Part of a small language model's weights.
Size: width 384, 6 heads of 64 (3 for keys and values), MLP 1280 SwiGLU, 29.3M parameters.
Architecture: RMSNorm before each block, rotary positions, no biases in attention or MLP, untied embeddings, normalized queries and keys.
Training: a variant of Muon for these matrices, 605M tokens, 9235 steps.
MLP neurons of a small language model. Each row is named by its layer, matrix (down: output weights) and neuron, and shows model dimensions 112-207. Each number is 200 + 30 x the weight over its row's rms, rounded and kept within 0 to 999. A neuron's up and down rows have the sign that makes its largest values positive.
Before each neuron's rows, "fires before" lists the tokens most often just after its 100 highest values on Wikipedia text that the model never trained on.

fires before: " ", "\n"
L9.down700,194,158,233,202,216,210,201,211,149,220,196,229,181,198,152,149,144,204,209,224,160,175,162,174,205,181,221,257,199,194,203,204,203,201,204,166,149,209,213,155,151,214,244,157,152,218,187,170,234,133,200,220,229,236,237,196,202,174,223,191,230,223,209,193,248,255,210,186,189,240,243,202,245,161,151,223,181,199,206,219,238,202,249,171,196,197,179,243,214,203,201,191,216,168,204,199

fires before: " ", " UTC", "-", "che", "i"
L3.down404,192,220,250,144,202,171,168,156,139,218,111,216,194,162,190,233,223,149,159,190,220,172,199,153,188,217,176,131,218,233,207,231,254,231,200,216,209,173,215,221,231,241,185,214,157,173,216,231,157,162,215,219,151,255,189,216,241,222,246,142,161,249,157,212,230,215,160,199,205,240,241,238,187,186,218,178,163,143,234,154,207,214,205,223,201,218,189,195,185,155,176,230,236,182,207,165

fires before: "\n", " |", " (", " a", " and"
L4.down434,203,204,148,196,241,215,195,164,194,192,215,204,294,198,210,204,252,229,191,189,250,202,238,201,183,204,241,197,223,147,198,185,210,192,187,202,212,165,208,182,199,171,151,263,249,201,192,217,216,250,204,181,188,223,220,135,199,147,251,229,203,158,185,173,203,195,209,169,200,142,176,227,221,159,147,156,280,191,223,179,178,191,247,176,213,225,231,240,219,178,176,238,205,179,218,186

fires before: " |", "\n"
L9.down1017,227,186,208,158,230,143,149,181,160,243,199,235,227,228,205,177,245,183,121,195,198,168,224,150,219,204,225,153,172,176,207,211,265,204,190,203,155,193,219,233,156,184,186,202,194,187,207,206,225,195,173,183,168,176,197,165,215,237,182,195,223,237,182,223,216,219,177,215,242,231,249,198,176,214,187,217,153,209,170,257,175,186,157,168,146,162,176,188,219,176,215,235,156,186,261,170

fires before: " "
L9.down1275,215,228,170,175,168,226,222,200,196,213,193,206,197,168,247,235,215,184,184,218,202,189,193,142,171,248,176,197,133,166,162,280,248,229,193,178,226,213,160,235,219,171,222,201,203,205,203,195,217,198,230,252,195,226,132,200,225,207,220,207,195,167,231,104,177,230,193,231,185,182,103,239,234,132,170,173,211,129,142,138,206,220,230,218,208,210,186,188,226,178,192,232,203,165,180,173

fires before: "-", "\n"
L3.down1158,160,205,178,197,226,185,240,226,149,232,207,210,237,205,183,204,180,199,184,204,170,260,166,211,160,248,213,245,204,245,206,181,212,208,140,134,136,191,240,184,206,205,160,214,189,197,268,243,220,242,166,264,198,184,193,122,211,188,250,227,198,209,212,178,188,153,165,201,205,218,220,251,196,181,211,232,224,217,193,201,193,266,230,219,217,247,185,172,203,235,197,187,197,187,190,191

fires before: " ", "6"
L7.down654,168,246,166,228,181,191,244,233,202,201,157,207,224,215,239,225,232,194,188,202,222,199,189,178,220,154,209,160,143,196,233,249,191,217,185,210,184,187,196,220,241,228,156,203,236,229,221,209,211,200,225,164,203,214,100,182,214,219,223,162,151,223,221,161,229,214,244,208,187,196,206,184,180,168,193,227,248,198,231,134,174,227,239,241,149,200,244,225,181,234,161,195,182,196,202,216

fires before: "\n", "-"
L5.down437,201,269,164,217,226,171,228,234,194,164,188,217,213,201,191,222,174,149,150,205,233,178,180,232,177,224,222,218,163,217,213,155,204,222,221,179,197,196,250,179,227,187,203,241,203,234,186,266,278,202,226,203,220,218,189,187,181,177,201,234,181,151,221,203,181,186,138,199,194,184,146,154,216,154,182,158,243,201,136,219,189,226,156,172,163,207,162,259,263,237,130,179,223,196,233,216

fires before: "-", "\n"
L3.down976,134,211,195,173,198,191,238,231,148,236,197,148,159,193,232,254,195,193,165,230,209,239,216,169,216,209,174,229,163,230,178,202,196,150,201,231,182,173,200,231,206,157,176,185,170,161,243,225,208,161,205,153,243,157,191,210,176,253,245,142,185,150,256,214,171,246,177,206,203,139,202,194,186,155,168,182,209,231,197,176,228,194,241,197,205,277,236,186,202,200,142,209,130,140,207,188

fires before: " the", " he", " she", " it", " they"
L7.down796,195,225,162,222,169,195,251,170,163,200,192,201,250,255,217,170,161,180,217,154,140,169,184,183,178,212,210,164,267,164,242,187,200,173,230,185,218,176,170,209,196,208,164,187,200,190,255,231,235,171,210,203,150,245,190,209,208,230,216,145,213,223,223,247,205,240,141,195,216,197,184,183,200,222,176,182,148,230,156,255,211,225,235,224,194,221,186,186,199,179,238,192,141,213,146,225

fires before: "1", "9", "4", "2", "0", "3"
L3.down78,208,191,214,120,157,225,170,215,221,201,227,173,202,246,236,200,230,211,246,195,213,190,211,198,170,174,194,191,226,212,225,237,228,238,167,177,192,266,173,239,157,197,144,224,193,175,220,140,221,210,182,234,197,189,199,207,156,172,209,175,189,215,202,184,203,221,244,237,227,232,185,120,229,162,205,218,201,270,203,220,192,164,194,204,196,178,180,222,181,201,214,242,224,185,192,183

fires before: "1", "2", "0", "Q"
L3.down1111,210,234,179,173,215,252,203,231,221,204,188,175,248,189,186,182,242,210,204,202,215,216,190,142,214,210,208,186,183,234,151,210,192,207,221,196,201,255,233,222,163,211,184,221,185,125,211,177,199,145,212,179,263,234,192,201,201,218,167,209,140,223,212,177,176,237,204,217,192,197,130,217,207,147,221,135,144,187,228,229,174,225,162,149,215,201,234,173,190,209,206,216,171,184,190,185

fires before: "\n", "-", " ", " CA", " |"
L5.down288,202,185,192,204,223,139,254,229,271,225,165,184,228,207,260,209,181,172,191,192,183,176,190,158,226,168,256,188,194,188,163,177,174,218,239,204,223,271,170,174,226,202,175,133,221,230,214,224,264,198,251,244,130,259,227,228,194,207,244,229,184,170,200,198,156,211,177,208,234,210,187,192,222,168,157,193,232,184,172,167,174,195,165,169,198,187,204,239,222,156,178,178,206,216,159,189

fires before: "0", "1", "2", "3"
L9.down953,204,206,189,171,157,204,182,178,219,232,182,221,254,224,180,185,192,169,221,213,193,194,203,221,223,173,191,244,193,190,202,228,192,193,234,171,154,242,213,137,218,184,210,197,174,186,208,197,219,242,192,177,176,200,209,188,233,161,212,183,177,164,133,221,199,192,224,223,148,242,242,211,242,232,206,221,176,210,166,130,183,218,203,206,213,198,187,178,223,247,195,176,265,169,165,220

fires before: "\n"
L3.down576,246,247,178,212,141,197,161,200,261,132,247,188,175,243,177,168,251,194,145,200,211,225,182,216,215,219,250,227,270,170,222,170,221,229,194,172,205,201,181,255,192,229,216,183,156,231,255,192,236,188,189,201,213,204,224,204,213,183,211,112,181,187,180,235,193,212,149,173,209,209,216,213,214,174,194,251,180,271,228,251,198,198,205,157,223,175,205,229,188,182,195,236,209,222,188,172

fires before: ",", " the"
L9.down310,253,184,191,204,221,165,222,196,200,215,159,200,163,150,215,225,219,153,192,172,125,171,168,203,228,162,214,224,231,103,206,192,260,191,235,190,245,172,210,240,219,206,207,176,185,205,218,199,188,155,187,180,160,200,186,170,220,235,248,149,234,147,192,222,188,166,132,226,194,187,185,218,179,244,209,207,199,247,187,184,208,204,197,200,268,203,162,183,192,166,226,188,173,185,195,203

fires before: " ", " May", " September", " October", " November", " June"
L7.down779,202,138,191,249,180,172,212,180,244,191,212,223,224,180,238,239,232,200,168,222,207,199,187,215,156,242,189,221,190,179,200,167,199,218,203,197,169,228,165,131,242,231,171,166,198,208,191,215,194,223,227,193,194,155,214,205,175,209,231,234,197,177,197,195,177,210,175,177,255,220,185,197,168,204,147,184,259,147,154,165,241,218,234,236,208,184,189,178,245,184,219,231,196,191,178,174

fires before: "1", "2", "9", " ", "3", "0"
L9.down334,177,237,178,227,192,221,209,188,190,181,173,156,165,190,215,146,198,160,198,192,219,249,234,138,176,227,181,181,197,202,188,205,209,217,211,180,201,156,227,172,144,160,211,138,187,237,207,162,218,245,240,236,159,168,232,232,216,212,241,194,218,202,202,105,149,160,189,217,211,228,205,186,164,181,217,183,237,196,192,201,258,233,194,266,211,177,171,202,194,162,172,268,212,226,193,191

fires before: "\n"
L7.down1254,189,162,108,209,195,187,215,170,180,193,215,166,196,185,204,206,194,249,163,268,189,168,130,196,246,191,219,235,183,216,197,178,191,191,205,234,219,227,215,192,164,211,176,212,206,246,191,148,183,166,156,219,167,209,243,219,206,174,196,217,196,149,218,169,213,205,170,209,190,241,164,217,224,215,226,199,235,208,208,205,191,159,250,184,216,159,217,235,188,178,168,240,143,194,202,159

fires before: " ", "N", "S", "|---|---|---|", "|---|---|---|---|", "|"
L9.down917,216,191,244,228,172,221,156,161,238,206,207,206,183,250,180,220,205,185,234,194,160,246,241,155,172,157,198,207,243,222,303,246,145,159,182,203,225,164,197,198,183,206,271,202,155,221,228,233,148,209,185,186,195,223,165,231,196,144,174,193,224,221,225,238,215,221,168,201,222,228,209,166,197,197,175,194,202,208,172,238,205,239,185,204,211,180,134,204,170,216,233,220,188,253,197,251

fires before: "\n"
L4.down163,203,208,210,193,220,216,160,153,140,214,197,205,209,142,165,168,261,216,139,252,205,164,222,220,136,153,289,259,184,168,152,182,197,262,217,222,242,194,217,234,189,188,192,214,225,207,206,188,199,180,186,189,186,200,222,241,243,209,220,174,223,253,174,155,230,245,215,262,214,233,220,215,166,143,207,228,238,199,214,205,207,145,190,221,267,142,203,233,175,240,201,215,128,202,217,202

fires before: " |", ",", " yards", ".", "th"
L5.down578,153,249,217,190,170,241,147,219,142,231,197,216,210,255,180,212,198,225,238,185,196,202,185,177,173,183,169,193,213,202,186,243,176,197,246,230,211,128,221,200,272,198,154,238,169,166,200,149,197,265,213,155,239,192,202,212,198,191,239,205,229,180,205,197,190,207,173,151,235,231,182,165,245,186,201,190,194,162,156,193,199,196,238,218,176,256,189,172,219,172,210,241,205,223,231,187

fires before: "\n", "/", "ph"
L3.down660,217,183,159,219,182,189,217,195,211,218,225,206,209,217,167,205,221,253,229,173,180,202,214,171,149,182,226,190,219,219,171,231,194,131,251,233,218,182,209,252,198,229,169,159,255,202,211,171,186,232,215,220,230,169,192,226,202,212,252,232,187,200,218,225,215,256,199,196,277,214,172,136,170,182,227,224,219,193,221,232,155,227,197,179,236,165,236,217,262,190,211,210,234,170,221,180

fires before: "0", "1", ":", "4", " was"
L4.down108,199,183,197,170,177,166,197,148,197,188,211,143,197,229,138,211,194,214,190,207,180,187,189,180,151,155,174,203,222,225,251,173,220,254,211,204,208,196,232,226,283,234,208,200,197,190,199,225,199,228,163,205,187,195,172,196,204,181,182,139,180,130,185,228,269,209,188,210,196,227,211,219,217,159,233,201,235,189,184,215,164,188,156,182,192,230,205,185,212,222,212,246,179,209,193,230

fires before: " ", " UTC"
L4.down1204,176,183,209,184,199,171,216,184,190,194,193,213,216,198,238,266,194,221,141,202,200,140,244,258,171,246,189,185,236,215,221,243,235,203,235,217,155,158,206,188,222,195,220,240,155,233,225,192,212,185,201,261,241,213,204,199,217,221,189,186,173,219,215,231,221,251,178,197,224,235,180,290,210,206,211,154,235,180,223,148,192,224,179,180,258,173,194,267,193,196,120,139,207,205,213,175

fires before: "\n", " |", " in", "ings", " Grand", " who"
L5.down845,210,234,178,185,205,200,132,226,267,191,209,188,182,200,208,165,237,202,149,205,200,171,192,204,180,195,254,222,187,233,259,204,204,217,154,175,198,223,169,230,213,229,258,133,212,213,198,189,276,287,181,201,179,185,181,215,105,292,177,215,163,194,232,211,160,183,219,190,243,232,186,224,192,179,240,216,150,214,196,249,209,201,198,198,179,199,169,233,212,199,164,186,202,215,232,227

fires before: "\n", "-"
L3.down98,207,240,263,203,222,218,177,207,226,194,211,140,188,210,211,156,190,182,192,250,192,199,233,236,207,203,233,191,219,212,182,154,197,164,259,155,145,202,243,218,208,200,193,177,226,194,214,204,241,197,193,141,194,217,196,180,210,196,217,148,215,230,170,220,190,230,239,206,226,174,160,162,206,173,182,276,178,236,151,176,191,198,193,231,233,194,191,175,214,173,149,179,219,221,179,211

fires before: "\n", " "
L3.down1085,192,210,203,179,180,181,163,187,203,220,212,183,218,170,223,224,181,191,178,178,163,144,203,195,218,222,209,223,198,182,226,213,169,226,193,245,151,193,224,260,189,232,211,184,213,180,232,197,180,160,169,239,161,217,225,205,239,196,202,214,255,209,195,181,163,185,209,254,238,223,253,171,188,180,159,186,162,204,228,226,231,150,161,184,180,166,257,174,165,239,192,206,211,250,179,197

fires before: "\n", "1", "-"
L5.down725,133,202,190,169,167,160,187,238,193,192,192,187,193,244,208,235,210,225,200,261,169,237,184,199,169,178,243,161,179,237,291,174,143,172,183,201,172,245,209,208,208,195,177,191,265,166,194,156,206,191,205,212,236,258,201,198,191,215,222,248,202,223,154,210,226,224,208,231,182,198,130,182,230,236,209,179,162,225,245,238,208,187,169,211,205,193,212,204,163,196,185,186,210,159,174,213

fires before: "7", "3", "1", "6", "2", "9"
L9.down658,271,201,158,216,161,206,199,198,180,190,272,218,196,189,213,194,163,219,234,234,220,179,199,245,201,199,193,181,281,188,231,208,223,197,203,219,178,200,192,195,222,224,177,182,191,245,175,160,212,218,195,239,159,265,203,221,204,178,209,227,191,242,197,160,175,199,194,201,199,261,184,210,168,145,210,220,167,200,219,229,198,242,167,223,215,202,196,213,183,160,217,172,233,210,205,239

fires before: "7", "4", "9", "8", "3", "2"
L3.down396,224,164,209,210,198,253,208,176,153,231,182,137,197,176,216,216,213,200,195,182,208,221,184,163,259,203,242,236,237,138,243,205,209,224,218,174,200,223,225,214,229,170,213,190,178,154,239,188,213,244,192,174,197,160,220,227,221,191,152,186,233,205,135,230,186,177,167,230,185,257,183,198,187,217,187,206,171,236,232,170,235,256,220,124,213,168,202,219,199,203,174,193,237,208,217,167

fires before: "0", "5", ".", ",", "2", "8"
L9.down1262,177,197,201,185,161,187,185,197,237,175,228,189,160,238,198,201,193,153,189,211,241,185,248,169,218,220,171,209,240,220,174,248,195,163,172,205,160,239,230,199,215,225,195,220,201,180,162,141,182,217,274,232,235,256,151,147,234,169,211,193,246,165,191,188,181,262,144,216,161,291,203,207,177,195,169,267,222,198,209,173,240,145,208,224,204,201,191,224,163,205,209,197,182,217,174,189

fires before: "4", "1", "7", "6", "3", "9"
L9.down1054,164,196,170,225,215,152,163,251,182,263,222,162,167,190,236,172,200,196,140,192,191,168,214,215,216,214,204,161,178,219,211,159,168,209,167,207,197,182,190,239,132,207,189,243,277,148,168,151,161,185,207,205,214,235,160,193,207,277,167,176,210,225,193,229,182,178,174,203,233,125,215,251,165,242,185,183,136,173,172,211,177,197,223,251,209,187,218,174,187,100,225,230,224,201,166,188

fires before: "\n", "-", "The"
L7.down720,187,189,151,186,185,233,196,208,158,136,250,218,227,175,197,264,177,232,190,208,231,175,218,161,203,163,245,220,149,177,211,208,180,198,195,209,234,188,223,127,189,200,209,177,216,217,228,152,167,241,212,216,201,209,223,176,185,139,241,235,181,178,180,190,206,187,194,241,181,180,213,169,197,165,243,157,177,247,170,208,210,162,227,190,222,160,233,188,161,217,208,224,211,194,241,191

fires before: ",", ".", " in", " of", " and"
L4.down350,194,178,176,198,216,209,190,230,152,166,272,200,171,190,212,230,219,150,226,183,215,157,175,149,154,194,182,178,194,168,151,203,179,208,159,180,187,212,195,175,206,205,166,235,179,179,208,173,186,147,163,220,178,229,155,201,251,177,193,185,211,224,225,179,203,217,172,216,193,206,188,225,209,235,184,248,246,189,205,201,223,167,159,201,206,206,155,219,180,208,138,145,164,189,198,226

fires before: "1", "2", "3", "4", "8"
L3.down682,238,186,215,224,226,227,182,216,206,180,167,211,230,208,177,240,247,192,175,180,224,213,195,167,197,189,194,209,173,247,223,226,199,235,186,175,243,235,233,235,177,175,202,233,197,172,198,238,244,214,246,225,217,207,152,209,231,225,214,207,152,206,247,203,191,213,269,183,207,218,146,224,211,163,187,242,184,217,260,262,219,235,182,215,208,214,222,231,192,209,203,204,148,230,187,199

fires before: "2", "1", "9", " |"
L7.down322,235,229,198,202,195,211,131,151,199,168,248,194,209,236,213,230,179,192,266,187,216,188,189,176,202,225,190,193,232,223,197,183,226,166,214,190,222,158,264,251,213,215,187,269,104,252,203,226,201,175,207,199,217,172,192,213,208,199,166,198,193,172,199,213,238,184,175,223,192,211,136,222,243,182,181,233,169,202,309,171,176,212,251,203,230,179,213,253,185,201,193,179,212,265,170,185

fires before: ":", "===", "==", "====", "|"
L5.down146,184,208,185,148,185,158,149,166,165,223,177,196,207,207,252,209,181,159,181,213,214,180,178,259,200,164,171,179,193,172,204,216,229,174,203,163,208,198,191,219,215,261,254,174,232,180,227,203,148,169,249,192,151,196,200,280,214,282,231,212,224,177,217,210,175,173,235,251,209,169,243,136,198,274,221,209,217,200,201,133,210,178,119,193,190,199,166,189,178,203,166,170,205,187,225,173

fires before: "|", "-", "\n"
L3.down283,198,214,149,179,217,169,181,228,198,192,170,172,187,194,229,208,153,252,208,182,173,209,210,179,221,227,231,209,138,188,245,225,182,160,179,169,180,161,178,223,165,232,209,132,217,197,179,257,229,210,158,151,221,197,178,160,189,183,195,209,149,197,203,189,230,204,246,209,200,150,179,217,235,192,222,221,213,246,192,191,200,172,232,202,162,204,188,194,142,210,190,187,207,216,219,237

fires before: "\n", "|", "ters"
L9.down92,192,207,173,172,222,195,223,239,213,184,193,236,183,239,199,175,179,215,223,248,168,203,185,160,178,199,211,234,201,185,189,226,191,177,186,150,184,278,229,176,174,239,200,193,195,217,217,202,194,156,193,176,190,227,224,197,169,176,170,234,212,139,168,213,260,265,216,220,161,226,208,189,182,204,224,145,217,172,171,209,247,184,133,189,227,230,260,229,222,159,176,189,243,172,159,199

fires before: "4", "5", "8"
L9.down828,228,236,207,142,239,159,210,220,189,195,234,185,177,162,220,146,193,215,260,205,187,177,261,146,191,182,169,183,174,210,160,202,182,207,165,256,221,234,226,198,205,239,207,217,183,185,222,210,175,217,169,218,222,254,156,185,229,208,184,226,220,175,154,206,221,210,230,185,228,231,159,197,214,219,262,220,219,182,189,254,181,161,240,192,217,238,226,206,175,163,201,282,181,202,136,179

fires before: "|", "===", "1", "The", "==", "4"
L5.down73,195,203,153,170,152,171,216,149,198,167,172,229,216,162,178,220,213,219,177,118,189,161,204,146,206,222,225,163,224,226,195,181,174,229,237,165,166,197,216,161,235,165,231,187,242,180,258,236,174,225,139,208,188,248,215,195,220,236,212,207,137,134,237,212,243,226,238,249,173,196,195,217,234,202,188,229,244,211,235,256,170,202,177,235,194,287,226,213,182,189,220,211,178,206,205,242

fires before: "-", "\n", " The", " In", " He"
L3.down378,186,221,165,209,238,158,232,208,149,206,208,167,201,194,217,224,195,150,191,194,193,222,244,184,192,205,204,155,187,181,173,212,189,177,230,193,234,165,175,205,215,157,167,186,198,199,191,236,257,192,182,192,195,231,249,172,178,206,204,192,190,149,227,188,193,263,144,182,239,164,176,162,186,196,171,193,178,241,91,141,206,206,200,198,252,175,195,190,193,201,114,223,188,213,199,111

fires before: "\n", " |", " "
L5.down159,196,216,191,215,196,216,242,178,160,170,218,187,215,216,173,156,182,186,240,186,202,186,219,190,219,199,212,128,203,200,202,218,190,181,194,139,209,196,195,194,182,209,202,191,150,246,231,209,210,196,184,193,225,248,225,166,207,174,169,159,217,183,195,191,235,207,146,185,157,167,183,205,206,197,189,213,180,211,219,231,197,150,168,162,227,204,184,217,216,204,198,193,198,218,218,191

fires before: "==", "The", "===", "In"
L4.down505,183,251,197,187,158,179,157,191,190,214,183,233,193,209,251,192,214,139,151,162,123,171,234,208,185,181,168,231,235,183,160,173,222,192,216,177,252,187,171,178,226,183,216,195,235,192,208,237,196,213,212,161,191,201,249,280,224,213,199,173,223,157,213,222,218,213,161,211,182,228,214,177,194,174,203,226,197,231,215,199,203,208,187,198,236,214,231,172,206,159,168,234,192,185,154,134

fires before: "S", " States", "2", " Kingdom", "1"
L7.down684,234,180,191,200,203,215,174,224,192,239,250,123,218,254,237,197,174,182,234,214,228,192,188,193,154,241,177,150,277,258,211,183,232,264,181,214,220,192,187,139,184,247,165,194,202,181,236,174,226,157,211,202,251,191,228,222,185,162,220,186,230,190,226,193,164,220,191,212,210,196,139,220,260,151,179,205,244,216,225,189,153,171,223,230,222,223,209,204,162,211,193,110,201,239,216,201

fires before: "0", "1", "2", "."
L9.down100,217,155,189,178,197,243,202,235,200,173,226,162,223,232,206,212,154,209,231,151,197,217,140,192,199,199,187,187,208,213,202,167,183,198,234,167,201,211,205,189,199,208,247,191,230,137,242,168,143,183,179,227,258,223,216,207,173,206,223,211,181,251,210,180,179,238,273,208,176,178,144,198,246,214,229,197,178,190,179,165,225,241,233,187,148,222,213,180,175,170,190,211,242,198,226,165

fires before: "\n", ":", " |"
L9.down720,236,193,157,201,188,253,216,151,230,225,191,209,214,167,185,183,164,215,247,205,189,196,209,195,219,188,221,213,215,181,164,196,187,134,179,158,180,172,206,199,145,283,179,156,213,186,167,208,209,163,227,239,224,191,263,243,204,172,239,189,167,225,238,206,202,226,195,137,166,199,168,171,202,172,215,218,222,199,167,238,167,228,161,173,235,215,174,201,193,153,191,236,206,192,191,186

fires before: "\n", "ing"
L5.down81,199,203,175,176,238,190,219,201,220,266,199,235,184,139,211,167,159,194,219,166,199,196,222,238,195,200,275,182,197,236,195,202,183,184,195,189,132,156,213,153,190,193,174,214,225,198,199,149,235,185,238,218,128,237,184,206,244,168,251,251,168,235,214,185,210,286,211,181,226,224,211,190,189,154,178,171,183,159,188,220,157,223,237,230,200,204,236,212,197,169,239,227,216,174,206,226

fires before: ",", "0", "th", "1", ":", "3"
L9.down1037,186,210,172,217,164,177,173,134,197,204,211,179,180,175,240,239,245,201,249,179,212,118,215,185,169,203,229,222,169,235,158,186,161,206,180,139,183,182,207,196,185,276,198,168,215,244,201,286,275,179,214,182,182,177,226,223,152,158,206,201,155,200,195,186,210,157,183,221,181,221,192,182,212,185,178,197,205,222,193,199,145,148,167,154,187,196,184,174,211,233,177,198,209,244,256,201

fires before: " the", " a"
L7.down935,183,192,215,188,243,246,186,249,205,197,173,216,155,189,227,179,256,189,186,209,190,247,204,217,174,199,158,203,200,195,177,167,205,211,213,166,232,158,200,220,197,198,154,201,151,207,188,176,204,234,215,228,193,203,202,161,189,195,204,148,188,160,173,223,213,232,156,226,216,221,190,179,221,205,193,202,185,203,185,147,224,238,185,169,262,235,175,225,225,126,192,144,175,190,212,194

fires before: "|", "|---|---|---|---|", "|---|---|---|", "\n"
L7.down58,189,202,197,280,194,188,194,189,174,165,204,174,237,228,209,239,175,240,235,236,198,195,187,181,225,233,173,173,161,260,207,215,149,223,194,171,120,198,217,178,203,269,203,186,225,251,218,229,159,176,191,224,191,218,197,239,223,213,171,233,161,177,193,166,169,175,180,185,205,226,194,209,185,189,157,266,174,198,214,178,137,204,175,251,142,208,206,211,204,223,242,231,231,175,196,278

fires before: "0", "1", "7"
L9.down281,188,204,203,191,176,196,193,174,237,242,252,140,204,201,227,155,169,193,180,151,202,164,176,253,174,192,160,191,224,207,201,204,154,201,186,195,192,177,179,191,227,190,204,175,210,213,161,215,186,202,174,244,222,155,195,219,184,234,192,210,198,224,146,241,199,195,161,210,217,201,181,253,197,199,181,190,169,199,169,247,160,219,227,200,268,195,274,196,207,234,204,268,148,237,134,201

fires before: "\n", "-", "|", " ", " Digital"
L3.down248,169,254,219,227,180,190,236,189,157,185,179,247,265,185,208,224,198,243,225,215,190,184,228,189,216,193,203,215,170,218,262,254,145,210,195,194,181,183,214,195,154,215,233,144,204,211,232,229,157,204,214,250,201,240,226,180,191,193,180,217,193,198,157,160,210,193,223,211,222,178,200,223,165,149,151,236,237,181,170,180,227,210,236,266,197,198,137,261,175,276,160,180,219,211,231,191

fires before: " a", " an", "erg", " the"
L3.down208,146,270,208,215,266,207,229,229,230,239,187,190,145,144,186,232,213,236,173,180,218,220,126,196,135,247,199,190,213,136,191,261,223,170,194,212,217,207,216,246,211,181,196,196,154,182,177,149,187,203,217,215,162,177,220,196,182,139,226,230,223,173,140,188,124,204,195,241,218,204,166,217,229,187,174,191,159,164,223,161,171,161,169,159,180,194,201,206,167,192,201,191,184,225,209,149

fires before: "\n", " of"
L5.down1030,151,275,194,101,207,196,250,206,236,229,227,185,220,185,267,229,204,236,239,167,191,176,174,133,196,196,187,291,191,175,190,249,236,206,198,194,199,219,182,215,162,212,219,186,228,227,211,206,202,206,155,218,167,242,215,208,179,213,189,196,243,197,195,207,192,202,202,209,161,200,228,256,171,174,213,165,245,184,186,180,220,183,197,167,210,202,175,219,193,233,204,237,236,193,216,204

fires before: " |", ".", "i", "\n"
L3.down1080,198,251,188,218,181,218,160,181,158,188,213,201,228,248,238,179,204,180,179,210,158,215,187,160,142,194,206,226,185,169,190,225,224,186,174,159,227,200,216,195,225,212,186,225,186,146,198,190,169,271,191,213,154,285,180,175,214,156,201,168,180,178,210,199,228,183,229,167,185,219,201,179,244,165,207,178,189,229,211,167,196,203,195,183,147,184,183,221,194,246,159,218,204,238,212,215

fires before: "\n", " The"
L7.down284,252,207,157,212,260,176,196,210,218,179,215,214,190,217,203,205,193,150,141,251,191,184,194,239,171,151,244,185,249,163,192,215,143,124,233,215,204,233,197,216,194,168,211,183,174,202,226,173,176,222,181,183,166,173,197,200,199,163,271,235,225,249,148,209,211,205,196,250,165,247,188,226,168,191,248,211,162,168,84,185,183,173,176,168,221,209,215,258,145,191,168,150,229,173,185,215

fires before: "1", "4", "2", "3", "6", "5"
L7.down584,186,193,243,173,212,179,227,174,183,204,275,206,234,236,230,208,244,246,256,156,238,183,226,185,241,219,157,147,173,205,187,242,189,213,123,212,217,173,196,200,241,201,189,175,264,187,233,235,159,230,204,201,225,199,196,191,190,219,190,191,206,213,207,220,252,210,195,149,230,185,161,214,170,249,190,232,188,232,202,216,191,129,196,208,202,217,189,230,185,123,266,268,192,218,199,183